Weights of a small transformer language model.
Architecture: RMSNorm before each block, biases on query, key and value.
MLP neurons of a small language model. Each row is named by its layer, matrix (gate and up: input weights) and neuron, and shows model dimensions 96-223. Each number is 200 + 40 x the weight over its row's rms, rounded and kept within 0 to 999. A neuron's up and down rows have the sign that makes its largest values positive.
After each neuron's rows, "fires on" lists the tokens most often at its 100 highest values on Wikipedia text that the model never trained on.

L4.gate414,242,171,234,168,203,160,146,203,195,242,211,211,147,134,170,120,308,247,199,247,137,229,135,262,211,202,128,168,229,182,181,161,222,214,170,216,206,136,155,229,248,147,175,234,186,201,186,242,188,138,160,185,198,208,151,148,209,162,170,201,184,169,189,228,251,219,256,159,175,204,180,203,254,201,214,224,247,177,284,181,138,236,222,233,143,246,241,234,182,242,231,180,151,172,129,166,190,196,248,239,231,270,197,252,173,224,193,245,143,215,191,188,239,134,268,217,175,257,275,224,174,267,228,153,139,184,213,173
L4.up414,156,127,231,178,156,211,220,190,177,168,145,191,174,258,204,162,258,170,157,229,220,227,151,257,180,163,159,204,181,132,184,203,206,210,177,151,188,180,145,257,281,183,233,200,152,273,179,266,226,213,252,239,207,189,231,157,253,180,148,266,193,195,157,239,175,190,184,164,225,183,179,190,255,171,178,248,201,264,211,146,216,244,227,227,151,205,140,177,201,168,241,224,227,152,209,179,236,219,203,152,251,233,193,259,171,200,214,193,136,183,191,169,194,268,215,205,290,240,238,201,173,212,202,200,181,192,220,206
fires on: "/", "; ", "–", "and ", "de ", ", "

L2.gate61,252,160,212,242,155,229,168,254,186,194,123,217,195,176,277,136,230,193,262,157,282,221,233,209,132,206,196,290,215,174,175,195,209,273,177,199,195,189,208,229,186,194,246,243,190,187,177,214,177,205,240,237,177,160,186,208,246,219,200,211,219,213,198,198,220,153,188,155,212,240,218,248,169,172,207,263,185,258,160,185,202,245,162,180,173,289,185,137,197,115,80,275,227,245,199,244,150,230,182,235,81,235,200,218,109,241,270,208,192,214,250,177,192,214,153,171,173,166,223,244,164,198,206,175,234,177,210,150
L2.up61,179,183,228,229,132,170,254,247,189,192,153,190,212,253,144,151,172,217,214,208,190,161,178,281,203,219,211,223,143,186,198,235,235,249,195,202,236,179,260,169,263,138,223,210,252,212,222,154,117,230,130,134,127,175,243,146,173,194,189,274,213,247,190,209,224,203,192,177,223,130,243,142,115,171,147,206,269,229,259,188,178,205,208,201,206,207,182,176,167,244,203,158,179,297,255,224,206,208,239,133,227,151,248,199,188,192,245,164,301,274,200,267,218,191,239,158,169,197,199,213,174,216,201,216,95,134,152,146
fires on: "% ", "000", "00", "ies ", "es "

L11.gate219,211,245,164,271,182,204,208,194,144,94,177,186,219,241,185,169,167,155,190,227,143,137,214,169,160,216,164,192,183,220,211,132,134,220,232,256,248,227,240,229,185,194,220,233,171,177,232,209,172,167,200,216,262,240,281,180,221,232,149,173,287,192,254,212,242,241,229,203,217,158,177,141,159,147,236,117,162,189,232,209,185,213,194,220,147,144,214,124,106,190,209,217,228,206,188,268,229,171,289,195,168,243,175,172,212,214,255,183,208,222,217,204,174,204,248,206,244,186,250,186,119,210,168,216,303,206,226,174
L11.up219,247,149,197,166,277,148,139,129,187,156,120,188,218,183,231,221,205,224,216,227,176,200,221,168,193,265,214,249,194,217,199,265,218,185,211,181,188,231,279,261,197,228,261,188,145,138,117,188,179,151,187,122,188,189,203,186,256,255,147,281,256,204,185,150,208,195,196,222,197,146,204,191,257,256,245,150,231,241,231,185,182,194,105,207,212,212,255,203,178,263,213,209,147,240,311,260,303,158,257,225,219,216,191,122,197,174,222,191,203,199,145,196,116,211,218,172,202,234,257,145,166,220,286,246,181,164,140,189
fires on: "years ", "number ", "-", "% ", "days "

L3.gate482,186,147,198,236,176,206,140,209,158,229,164,265,198,151,158,150,211,220,204,142,182,291,202,195,212,227,201,203,176,255,175,155,201,257,223,281,241,233,223,148,161,164,160,177,170,188,186,165,241,189,200,188,150,214,176,171,187,171,178,152,198,154,182,183,234,187,178,131,229,196,230,254,235,196,257,251,203,164,263,201,232,124,198,264,173,175,155,222,236,250,258,185,258,283,245,180,276,199,198,168,179,184,236,196,162,138,219,155,124,103,213,215,205,107,120,219,242,145,270,245,139,167,282,167,254,176,189,285
L3.up482,118,212,181,183,171,180,173,236,212,163,185,189,145,156,202,230,167,173,161,181,232,224,269,223,161,177,183,136,164,137,187,164,152,198,144,251,186,218,282,203,210,201,182,212,264,134,226,235,145,232,214,217,149,146,311,153,196,157,203,171,167,174,243,290,177,227,225,165,215,245,326,148,277,208,208,212,241,178,184,145,143,192,209,170,191,219,209,115,221,176,206,254,234,247,229,167,269,215,213,227,218,216,187,233,196,222,230,176,215,194,234,192,215,264,127,225,138,256,231,224,125,146,232,110,201,211,200,203
fires on: "At ", "ext", "sc", "end ", "At", "ac"

L11.gate645,188,165,255,195,178,203,138,201,162,193,114,185,198,192,225,226,256,171,240,244,200,210,253,223,251,120,103,147,211,222,217,83,231,206,257,155,258,209,224,220,246,231,313,184,160,180,195,189,215,173,237,207,210,183,165,109,199,238,172,247,182,182,221,167,221,198,139,208,203,162,149,211,138,202,144,195,149,144,201,212,186,265,201,209,243,207,230,190,222,187,234,164,246,205,282,220,158,199,191,211,144,186,308,181,172,177,128,272,205,210,191,249,169,215,228,185,243,165,153,242,166,183,211,204,180,162,201,181
L11.up645,152,206,240,262,188,246,215,110,268,161,211,170,203,223,191,187,223,193,163,237,158,250,217,128,238,185,157,199,210,222,208,166,209,202,231,233,286,219,201,240,231,231,190,148,202,147,246,216,154,133,159,135,161,202,200,113,246,206,238,183,139,202,241,201,241,190,222,211,168,197,274,178,172,235,158,119,194,204,178,202,149,163,150,143,178,180,264,183,190,142,189,165,224,259,236,192,178,265,200,185,188,231,209,218,200,192,228,225,224,176,227,224,208,169,184,301,142,272,243,233,201,139,183,192,222,123,260,206
fires on: "a "

L4.gate102,213,192,152,223,117,265,146,184,223,194,204,129,225,171,236,256,249,140,219,260,145,225,195,261,152,186,199,214,210,165,185,219,242,229,192,211,217,190,260,184,159,242,213,115,182,249,120,192,226,221,139,195,155,179,187,236,213,176,248,211,229,206,150,219,158,202,199,151,196,141,133,184,224,131,202,243,199,184,217,217,223,177,158,165,146,173,167,156,195,220,152,176,226,239,225,196,206,214,211,238,183,186,256,204,134,198,211,125,199,204,191,130,132,250,91,214,133,238,180,180,177,158,202,215,215,130,219,168
L4.up102,225,242,191,206,178,209,62,232,228,156,229,163,208,223,230,238,134,182,181,248,280,224,208,207,216,187,211,130,149,261,176,212,296,228,157,219,196,179,279,124,169,263,207,158,221,221,207,198,212,225,216,183,177,139,175,184,199,250,216,170,142,200,105,242,183,169,175,212,223,261,162,202,228,209,271,187,224,149,168,240,169,169,267,170,174,156,170,226,263,156,141,211,215,167,207,207,167,214,235,179,101,247,203,180,174,210,124,294,196,170,222,185,143,249,165,223,137,205,191,169,183,270,128,235,178,168,249,217
fires on: "of ", "is ", "be ", "to ", "been ", "being "

L4.gate516,186,287,280,278,139,182,208,244,194,181,218,254,161,177,239,181,292,178,222,305,222,154,219,242,240,171,200,194,182,214,207,198,236,180,286,215,214,137,206,118,185,196,235,204,189,250,238,238,266,223,147,288,201,264,203,220,176,154,209,173,144,193,197,249,217,222,264,193,157,183,237,206,207,187,224,236,222,202,206,153,125,229,224,236,174,233,206,99,207,256,211,163,195,177,229,214,256,179,195,255,184,190,227,217,168,227,204,175,225,221,159,215,176,167,192,128,187,188,240,225,220,216,225,190,167,231,220,201
L4.up516,206,194,154,189,208,139,185,135,141,50,199,155,182,211,140,243,183,171,241,238,139,184,205,213,219,171,175,159,241,113,218,108,208,263,207,201,225,195,172,292,215,176,220,223,185,203,270,201,211,267,258,169,246,241,240,148,289,250,203,205,198,213,243,163,247,227,208,182,222,194,244,225,186,152,208,210,175,245,171,180,209,212,167,188,169,239,230,216,200,257,168,214,250,127,246,184,214,168,193,227,177,256,162,173,185,224,191,225,210,240,167,251,189,299,235,179,238,155,245,223,145,132,257,231,185,249,193,212
fires on: "-", "–", "/", "ref"

L2.gate142,248,177,252,231,117,182,134,199,138,211,188,271,311,222,227,188,226,152,194,185,179,265,223,304,230,171,161,200,163,208,232,195,235,287,199,133,184,133,197,246,236,198,124,234,208,275,209,230,158,238,150,256,194,192,256,304,238,205,246,219,139,224,171,189,198,173,179,192,221,291,185,146,156,210,212,154,204,224,105,225,197,145,237,260,177,158,147,165,161,200,252,186,173,218,194,173,173,201,171,193,168,223,210,270,136,195,227,206,195,200,168,251,212,162,219,340,215,151,225,232,243,169,144,162,220,222,143,223
L2.up142,225,168,234,223,186,207,169,230,114,107,228,264,277,195,286,141,221,128,132,179,217,210,224,245,174,143,158,140,204,258,223,201,263,247,160,149,178,221,144,185,277,211,177,184,221,226,225,228,108,210,178,281,220,195,257,174,185,213,201,211,102,223,186,233,125,289,137,181,254,195,183,178,202,224,188,168,203,218,137,197,136,193,227,244,130,186,203,122,238,197,155,173,132,175,132,142,166,211,232,203,142,247,191,148,231,211,272,206,201,209,191,208,211,192,210,311,177,228,177,218,192,181,127,214,211,168,241,227
fires on: "with ", "With ", "he ", "in ", "It "

L10.gate116,179,248,174,208,218,225,176,209,231,271,282,175,180,203,232,241,227,243,243,244,117,203,288,177,177,180,188,184,208,263,201,274,175,150,173,235,91,233,214,210,150,217,215,170,204,209,179,243,240,240,202,189,152,145,221,194,193,186,209,149,240,157,233,216,188,176,157,224,210,239,169,239,239,218,233,140,221,206,209,192,151,232,179,223,171,138,223,184,208,193,255,252,237,238,214,180,259,203,81,196,217,198,182,212,158,170,211,199,192,103,185,204,87,231,223,196,212,186,175,184,216,256,268,120,221,218,206,256
L10.up116,188,183,127,184,246,165,211,151,165,211,197,199,203,200,182,154,250,185,222,215,242,254,133,251,219,210,185,165,184,219,168,196,167,263,223,167,202,169,217,134,251,196,216,221,243,215,264,90,127,160,198,219,199,196,319,172,204,98,182,193,130,200,176,282,301,233,246,208,202,214,132,240,172,162,247,229,202,210,250,224,196,194,146,195,191,212,171,267,182,155,207,152,235,193,226,238,220,196,196,197,191,147,224,123,189,185,156,262,200,190,190,205,193,175,113,242,156,231,196,186,199,122,225,183,244,119,222,175
fires on: "Am", "am", "was ", "P", "age ", "199"

L6.gate347,227,164,216,256,241,187,193,185,197,188,183,250,199,251,117,210,214,167,200,199,196,174,151,263,209,241,154,189,132,182,258,188,182,181,202,168,170,237,169,184,222,211,201,199,208,164,201,234,250,189,199,145,198,271,188,200,247,235,174,194,119,214,246,266,194,222,152,202,223,163,128,217,168,154,253,199,211,153,209,217,141,205,233,293,201,224,181,185,157,212,221,248,252,156,270,226,251,187,216,115,204,294,252,149,179,264,134,216,159,164,274,177,185,257,196,148,175,199,192,221,176,244,243,219,222,173,98,171
L6.up347,247,190,176,240,217,181,153,174,229,260,167,211,210,254,327,181,195,216,180,233,200,187,155,214,191,209,152,182,244,168,197,207,232,217,274,124,232,209,236,204,189,184,240,154,188,254,131,160,264,166,182,189,134,248,237,209,252,265,177,213,186,151,155,179,185,189,120,168,210,228,173,122,177,183,281,195,217,221,174,225,177,211,188,144,241,275,260,196,244,222,220,211,179,217,272,251,265,163,191,213,226,180,265,233,179,121,192,189,201,290,234,125,116,194,199,223,184,98,211,265,205,221,273,229,169,190,178,189
fires on: "years ", "year ", "as", "att", "days "

L10.gate534,198,213,180,225,174,199,236,257,229,193,120,119,141,203,216,228,167,169,244,199,238,217,200,203,221,193,129,221,203,227,196,263,197,186,127,250,215,164,217,136,218,249,239,249,191,274,225,209,163,206,196,186,201,253,170,190,262,260,203,256,213,224,237,154,199,190,220,193,172,187,183,137,177,197,165,189,218,240,100,233,160,194,223,247,229,225,199,191,156,242,165,198,179,207,204,169,210,156,170,125,224,125,200,144,189,255,216,184,189,249,141,217,201,143,171,227,232,253,183,176,185,186,203,235,262,270,264,250
L10.up534,206,174,231,230,252,162,239,182,186,269,221,193,220,206,218,158,225,116,202,146,228,188,211,177,146,202,167,216,214,136,211,160,154,157,189,280,206,135,182,268,190,132,221,193,213,247,194,153,155,225,229,159,219,117,233,231,186,160,259,231,200,161,172,198,172,240,266,161,219,260,220,176,239,158,237,200,240,225,142,200,220,196,228,206,192,245,187,249,223,262,183,205,227,176,191,147,176,165,145,175,155,109,264,161,237,172,238,197,234,281,227,231,129,170,123,241,189,141,188,220,214,185,211,285,196,199,184,205
fires on: "E", "Go", "A"

L9.gate438,209,237,193,240,204,154,211,210,155,239,278,182,106,183,154,167,148,138,205,213,182,215,196,169,194,226,216,215,219,209,212,249,212,239,164,197,178,179,160,186,106,199,240,276,255,234,200,328,206,141,154,191,146,191,240,197,187,230,186,138,155,249,188,281,253,188,245,158,184,153,227,142,249,179,100,199,185,200,212,192,212,253,180,238,200,237,247,221,196,134,260,238,247,190,202,194,198,262,199,177,194,244,179,188,202,254,285,240,254,255,102,132,140,271,186,194,247,280,196,153,209,214,216,222,253,229,155,177
L9.up438,189,215,193,158,214,152,179,238,213,194,228,217,217,240,148,141,224,200,146,122,156,232,202,184,198,182,257,227,164,139,235,199,217,135,194,160,146,189,213,152,205,184,220,194,163,145,206,256,232,168,142,214,226,219,112,282,203,173,206,161,229,196,212,190,214,220,225,246,214,219,231,258,240,247,241,187,151,211,222,156,225,231,141,234,310,183,222,257,126,127,149,219,198,212,283,198,129,212,198,235,197,192,207,233,260,244,162,172,217,226,132,251,232,165,208,145,280,268,247,131,131,225,256,264,245,199,176,209
fires on: "P", "p", "V"

L4.gate518,215,172,170,210,288,183,259,211,192,163,156,302,82,154,178,196,288,116,203,203,204,154,210,269,189,236,193,246,268,187,187,142,151,145,207,179,268,181,188,159,195,145,173,140,218,168,122,138,204,200,218,256,199,192,216,153,219,124,215,196,160,190,227,138,193,228,250,192,188,194,174,177,190,194,189,163,235,129,215,150,238,174,211,209,217,234,142,171,249,257,184,219,225,189,152,176,226,228,235,132,182,156,208,209,165,147,242,179,202,261,162,230,183,178,241,222,241,194,251,204,304,171,158,174,205,235,197,147
L4.up518,168,187,216,177,212,235,146,200,230,176,206,174,151,233,148,218,178,116,245,229,216,193,174,203,249,186,241,159,274,158,176,194,216,218,198,212,155,303,224,214,161,133,196,220,208,114,208,263,223,204,190,260,200,244,185,198,260,264,207,210,243,183,196,237,260,137,202,171,215,176,189,301,133,214,208,207,233,214,258,162,200,197,181,179,189,194,156,174,235,170,214,181,251,170,187,211,242,195,232,205,182,209,124,188,302,222,235,165,231,123,167,209,118,178,264,134,225,181,160,83,271,73,228,168,286,227,109,181
fires on: "/", "-", "ey", "er", "from "

L2.gate257,236,192,125,116,129,229,190,262,228,160,216,234,174,199,190,194,239,201,254,244,249,263,221,181,163,199,179,203,168,256,250,293,163,163,204,213,205,164,193,103,175,241,200,238,131,259,244,160,189,182,197,219,142,200,210,198,246,188,164,131,194,220,181,143,202,199,240,133,197,148,160,212,141,89,175,171,238,219,142,148,171,234,228,263,198,242,232,153,271,241,221,188,236,172,196,171,223,210,248,211,217,200,252,177,260,205,211,143,204,241,223,198,158,167,188,264,193,283,225,210,215,298,196,215,239,302,187,254
L2.up257,199,230,117,147,165,207,158,237,160,208,140,205,186,206,211,164,194,180,256,228,262,165,183,252,221,192,142,228,205,181,233,246,177,166,237,206,206,156,194,177,186,179,272,295,186,260,221,152,183,154,174,221,168,196,230,213,201,175,208,157,165,187,239,146,212,219,217,158,232,147,173,198,181,176,183,220,174,180,117,163,149,233,267,222,232,204,198,170,210,284,185,191,235,206,206,166,119,187,235,163,276,248,282,171,287,162,185,221,203,175,166,137,141,157,181,172,237,283,172,226,226,260,253,212,175,225,156,255
fires on: "pos", "Go", "deliv", "organiz", "go", "stand"

L3.gate76,191,183,215,196,213,251,159,181,249,150,222,239,319,185,186,231,266,124,168,224,219,242,192,236,223,200,116,207,212,229,206,202,140,250,186,215,248,147,181,239,184,223,192,192,191,238,196,150,194,184,135,234,209,166,175,206,202,261,263,175,250,97,219,159,226,212,214,169,243,160,199,211,135,249,181,244,207,185,207,144,209,159,178,172,182,260,182,143,203,270,142,180,183,230,251,199,135,207,149,192,296,270,310,137,209,147,210,138,203,195,201,179,194,320,235,158,217,221,184,212,255,216,239,273,189,145,167,199
L3.up76,206,176,100,223,186,213,143,187,301,249,222,154,231,167,176,209,178,212,161,234,93,242,139,230,142,172,234,180,210,253,159,190,254,198,184,178,197,148,238,162,250,200,231,209,127,144,212,198,202,184,263,125,146,222,183,200,130,217,224,197,208,199,157,196,200,172,182,217,236,195,223,281,141,210,172,252,246,204,217,189,167,190,168,197,157,170,122,235,221,219,194,195,177,160,146,136,244,188,197,86,177,213,207,241,234,190,208,174,162,143,232,154,198,192,210,228,128,235,167,110,228,203,144,201,193,173,214,209
fires on: "on ", "is ", "y ", "at ", "are ", "of "

L4.gate453,167,216,130,219,136,244,168,204,184,269,140,164,174,159,207,166,207,171,226,114,240,188,239,263,208,118,203,212,209,174,223,263,255,194,174,229,198,183,125,226,154,292,122,215,161,155,188,194,220,158,262,162,252,242,198,209,154,229,187,167,222,239,155,279,194,210,225,234,216,193,181,202,248,195,177,222,188,207,237,184,127,222,252,192,266,178,190,216,188,195,203,220,209,176,205,222,181,170,206,226,239,205,180,268,165,126,208,177,239,220,171,269,304,206,282,162,218,138,219,157,252,124,184,253,214,222,204,190
L4.up453,133,225,215,192,208,273,243,204,175,225,242,207,231,141,172,177,251,191,152,201,212,207,280,237,187,175,179,202,230,186,239,229,227,210,177,193,208,199,151,235,217,239,256,81,277,201,194,229,192,212,185,202,157,196,206,175,188,255,232,188,246,194,221,323,152,167,211,212,227,290,188,169,199,249,212,209,195,204,244,150,243,226,151,144,167,175,194,279,250,235,259,134,147,190,118,146,219,193,229,205,137,167,230,222,212,177,140,165,133,262,167,197,209,194,156,300,248,226,180,201,203,195,167,217,182,269,180,172
fires on: "(", "| ", "by "

L11.gate521,160,146,246,176,173,142,196,167,275,218,118,259,170,238,178,161,219,193,202,203,260,223,260,123,182,186,192,202,181,266,177,183,176,130,203,135,246,234,215,208,163,258,235,164,168,209,195,239,164,188,278,206,187,165,204,202,224,230,206,231,195,190,224,266,197,204,229,174,280,235,184,235,218,160,195,225,170,217,150,248,160,206,244,188,250,179,297,199,180,193,203,221,289,140,194,129,140,161,233,152,92,183,191,236,152,233,201,254,146,236,243,193,190,231,206,214,241,320,168,167,181,209,232,242,252,210,254,172
L11.up521,242,233,233,218,178,184,95,199,257,163,178,197,126,183,151,166,155,232,240,215,234,189,211,82,188,222,217,215,229,170,258,187,201,206,217,191,196,241,176,226,209,138,201,111,229,178,173,177,165,198,269,170,179,213,177,202,272,144,225,163,184,134,191,184,229,124,150,248,202,191,186,119,207,245,224,92,175,186,240,198,160,226,289,216,169,202,264,211,185,138,227,180,162,164,273,263,198,186,185,168,160,151,237,252,183,254,199,238,244,272,257,235,206,243,210,226,189,228,171,149,153,183,210,191,227,239,170,228
fires on: "a ", "as", "A "

L9.gate512,221,182,120,258,217,144,198,229,243,223,169,229,150,231,223,216,182,191,160,148,177,214,257,189,195,267,184,199,260,192,207,248,202,224,180,186,187,227,185,215,180,208,268,223,241,190,215,265,218,255,137,250,275,189,212,178,164,173,181,277,188,174,165,137,101,176,170,205,77,226,157,211,218,263,234,225,161,167,182,240,143,153,153,151,215,181,220,204,244,288,191,151,202,316,215,199,199,199,264,207,238,196,244,235,165,171,315,151,201,255,185,215,305,202,96,189,235,180,169,215,216,263,228,246,208,168,163,191
L9.up512,179,125,272,300,218,178,197,179,253,221,140,132,183,113,190,155,211,224,172,195,165,212,263,183,244,260,165,216,149,160,226,198,318,193,176,171,157,169,186,231,210,227,213,211,242,163,174,229,172,143,209,240,255,164,200,218,224,185,142,171,196,129,169,152,160,181,198,122,275,207,232,246,192,207,225,164,149,244,205,213,239,192,177,197,222,182,181,140,249,261,263,160,164,224,214,228,223,221,282,201,214,140,238,170,173,173,251,227,234,212,223,226,214,194,193,161,148,219,203,195,157,209,226,252,157,202,214,266
fires on: "y", "ak", "| ", "z", "===", ": "

L11.gate229,165,201,172,141,137,273,106,242,168,166,136,231,220,149,210,184,246,271,165,215,169,192,197,217,225,193,200,228,217,229,152,239,206,197,165,202,209,212,228,135,182,237,213,203,138,248,164,220,204,202,198,223,137,187,162,155,217,245,285,230,161,262,177,191,162,141,172,209,277,197,242,125,183,205,181,221,172,169,213,172,122,143,153,202,198,196,156,150,145,207,190,171,201,187,269,170,128,201,303,218,234,162,154,239,138,191,199,201,246,228,300,167,235,187,157,171,174,219,216,196,166,279,240,190,192,173,229,145
L11.up229,125,124,134,159,236,219,253,224,227,151,215,210,212,184,195,161,176,116,211,127,214,188,212,258,257,156,170,179,207,203,197,166,184,201,193,200,261,173,222,213,140,261,250,105,174,264,152,211,274,262,170,151,166,166,176,233,201,191,223,201,194,218,301,272,216,209,232,259,233,244,222,202,175,188,221,180,132,184,229,210,111,221,171,197,216,148,201,192,218,170,203,281,194,164,204,175,124,209,174,205,147,223,103,267,148,207,213,241,244,193,210,203,204,218,190,165,183,208,269,239,181,211,87,189,230,168,176,135
fires on: "of ", "| ", ": ", "is ", "53"

L3.gate643,206,183,149,184,186,241,258,234,214,206,204,259,179,169,185,160,209,176,133,160,194,140,250,204,240,206,164,144,230,249,147,149,234,202,125,189,171,189,271,232,172,190,180,152,183,216,224,179,174,210,195,188,236,199,181,235,105,211,260,174,274,200,171,188,152,206,217,248,126,272,227,197,202,122,188,103,161,188,154,202,132,187,239,238,170,168,138,209,189,264,141,223,202,197,203,209,257,186,256,233,211,205,240,194,221,114,138,165,192,177,204,181,206,189,247,161,237,114,158,266,212,273,228,249,150,225,206,231
L3.up643,256,167,103,251,110,267,140,176,163,226,233,161,155,140,189,167,173,121,185,84,184,165,158,249,203,171,175,116,243,240,157,145,142,240,168,167,231,208,254,213,251,191,214,177,181,169,186,162,189,234,247,234,200,220,191,186,167,174,194,189,196,212,164,119,201,157,245,184,188,207,187,211,208,152,129,196,176,193,182,171,141,118,228,207,188,191,110,263,197,225,218,171,213,211,224,191,216,203,206,178,207,197,214,263,138,132,233,148,190,161,206,173,286,185,241,182,237,137,179,177,309,223,320,342,216,234,198,210
fires on: "\n", "°", "′", "eg", "al", "+"

L9.gate484,187,198,189,170,136,229,155,199,245,263,174,179,134,134,220,214,202,195,279,198,188,206,200,277,174,161,151,193,235,260,208,167,206,151,194,240,165,95,218,186,98,219,177,175,197,190,149,169,246,85,155,192,254,190,297,151,125,243,204,198,184,172,167,139,189,246,203,161,292,187,129,191,182,174,202,179,269,222,253,223,196,162,147,294,156,188,175,181,195,194,135,294,208,217,191,134,215,193,184,212,201,189,116,222,224,176,237,215,187,197,203,215,217,177,183,224,205,155,199,184,254,192,192,202,166,186,198,191
L9.up484,235,253,219,138,206,238,194,160,139,199,220,235,228,203,48,203,193,199,221,192,179,226,220,266,207,241,210,144,197,236,199,173,211,208,221,227,247,214,260,196,224,137,219,161,217,150,261,252,221,171,243,283,266,180,180,200,220,255,222,132,84,199,188,216,259,173,215,197,209,199,164,196,224,99,238,226,161,227,232,164,220,208,185,120,163,185,265,187,185,214,241,147,138,183,213,182,189,269,163,138,224,183,236,205,202,188,183,182,219,180,238,211,241,143,213,255,187,211,217,107,205,249,216,193,224,198,142,265
fires on: "and ", "as ", "by ", "that "

L12.gate2,226,227,166,209,184,193,221,229,204,222,166,223,126,185,250,174,217,218,167,209,137,179,171,230,219,157,270,246,162,144,196,258,167,172,198,184,177,85,222,250,145,223,159,140,290,250,190,208,135,170,243,179,207,182,293,199,191,257,199,227,177,173,237,195,147,136,175,209,197,213,248,234,244,118,193,258,214,204,160,140,257,250,203,257,197,131,199,213,191,144,152,182,271,221,209,290,137,211,154,227,139,136,198,192,148,139,167,237,178,250,186,162,179,292,243,222,178,170,236,141,150,190,191,238,237,166,192,166
L12.up2,211,222,180,234,149,169,157,251,147,150,207,253,254,238,230,162,177,270,192,227,155,239,219,179,240,81,228,175,153,181,206,194,217,182,197,100,162,201,239,152,123,189,165,258,210,170,186,193,198,249,233,159,173,145,166,174,210,227,189,139,181,137,128,188,206,217,246,251,148,261,183,186,275,135,165,175,190,201,245,126,227,163,268,273,273,183,209,225,187,199,204,154,149,222,177,225,204,167,268,124,107,290,198,234,207,171,189,105,188,207,143,232,172,185,192,196,306,195,195,233,172,234,215,217,233,189,210,204
fires on: "p", "fe", "pres", "P", "(", "aug"

L12.gate239,265,166,153,184,228,236,205,223,207,265,199,211,153,134,251,178,170,234,227,208,140,168,183,193,180,159,146,126,198,197,243,217,210,245,210,238,187,191,158,188,250,232,231,165,204,189,202,219,211,141,206,196,202,153,203,89,247,171,215,219,256,177,160,202,195,157,216,113,241,200,237,218,109,189,256,151,199,196,238,200,244,147,209,182,200,171,269,179,153,137,217,183,207,173,209,193,131,218,210,251,230,220,198,198,165,180,193,219,188,59,225,92,250,226,231,235,140,217,137,160,125,153,214,191,156,224,152,179
L12.up239,216,177,140,231,237,259,203,220,246,205,220,241,188,187,210,238,139,227,209,170,295,200,219,146,117,150,170,171,148,227,130,217,189,270,217,214,193,203,175,220,207,240,226,191,268,197,214,216,232,225,223,106,194,225,215,134,203,200,183,204,193,207,198,139,238,209,191,188,182,163,231,170,257,159,230,176,176,205,260,259,178,185,210,192,226,183,158,142,156,108,228,150,230,151,103,180,214,222,164,168,215,153,200,239,113,225,251,228,158,174,188,198,239,148,314,199,175,207,189,241,201,142,146,169,169,176,241,217
fires on: "for ", "after ", "making ", "over ", "about "

L10.gate341,206,238,273,165,139,186,141,202,192,214,204,181,199,298,145,227,203,172,203,240,209,249,230,238,174,263,225,156,256,222,202,194,199,216,175,181,196,90,223,149,172,207,223,173,216,192,188,255,161,180,253,190,184,208,241,196,218,242,191,131,128,265,294,225,234,195,214,200,203,238,127,164,196,242,234,167,275,212,229,195,229,267,93,224,149,162,212,290,240,127,221,199,177,266,187,142,212,212,201,201,126,242,157,181,214,153,177,209,170,251,172,221,182,161,209,218,141,215,168,184,288,252,233,180,178,238,236,214
L10.up341,174,232,194,266,221,199,195,221,299,121,192,225,241,240,180,194,239,187,235,252,197,200,278,230,257,250,239,203,191,273,224,195,215,186,219,191,186,212,135,240,236,188,230,155,176,137,256,233,143,231,179,223,254,144,240,130,227,234,168,225,204,238,176,235,192,240,143,141,238,182,179,202,222,179,240,152,191,209,161,227,162,267,227,150,154,144,187,182,222,157,179,248,150,218,128,144,98,195,250,245,168,202,215,187,211,181,211,173,260,150,192,222,139,207,233,162,174,127,173,210,172,188,168,210,205,131,124,127
fires on: "of ", "to ", "in ", "and ", "with "

L3.gate625,239,280,143,190,222,147,173,274,262,254,143,188,135,148,212,232,196,224,167,214,282,196,201,230,174,201,156,218,258,151,245,166,217,176,168,199,242,191,155,199,182,197,209,257,163,247,182,194,156,263,223,89,227,149,165,244,143,195,195,203,220,247,238,264,193,175,143,210,172,179,169,268,154,209,171,187,130,226,197,209,185,163,215,186,164,270,198,223,144,170,172,239,248,185,199,160,173,177,96,168,186,181,186,218,173,172,246,122,195,227,248,187,265,161,204,172,204,196,160,175,151,247,201,185,187,224,290,241
L3.up625,216,174,145,170,184,219,230,175,196,203,213,175,180,176,213,183,149,200,195,227,275,116,249,226,156,207,191,204,250,120,182,180,166,167,206,216,180,262,173,234,204,142,170,261,186,157,178,236,257,245,268,231,205,154,177,162,198,199,204,180,201,215,189,216,177,218,171,190,184,180,200,270,186,172,249,290,173,244,179,213,179,213,254,188,248,202,164,122,197,201,190,218,170,250,230,250,199,211,200,175,188,207,134,293,175,171,265,173,189,199,231,186,198,203,202,201,233,146,163,210,291,158,307,218,189,163,196,181
fires on: "′", "°", ";", "common "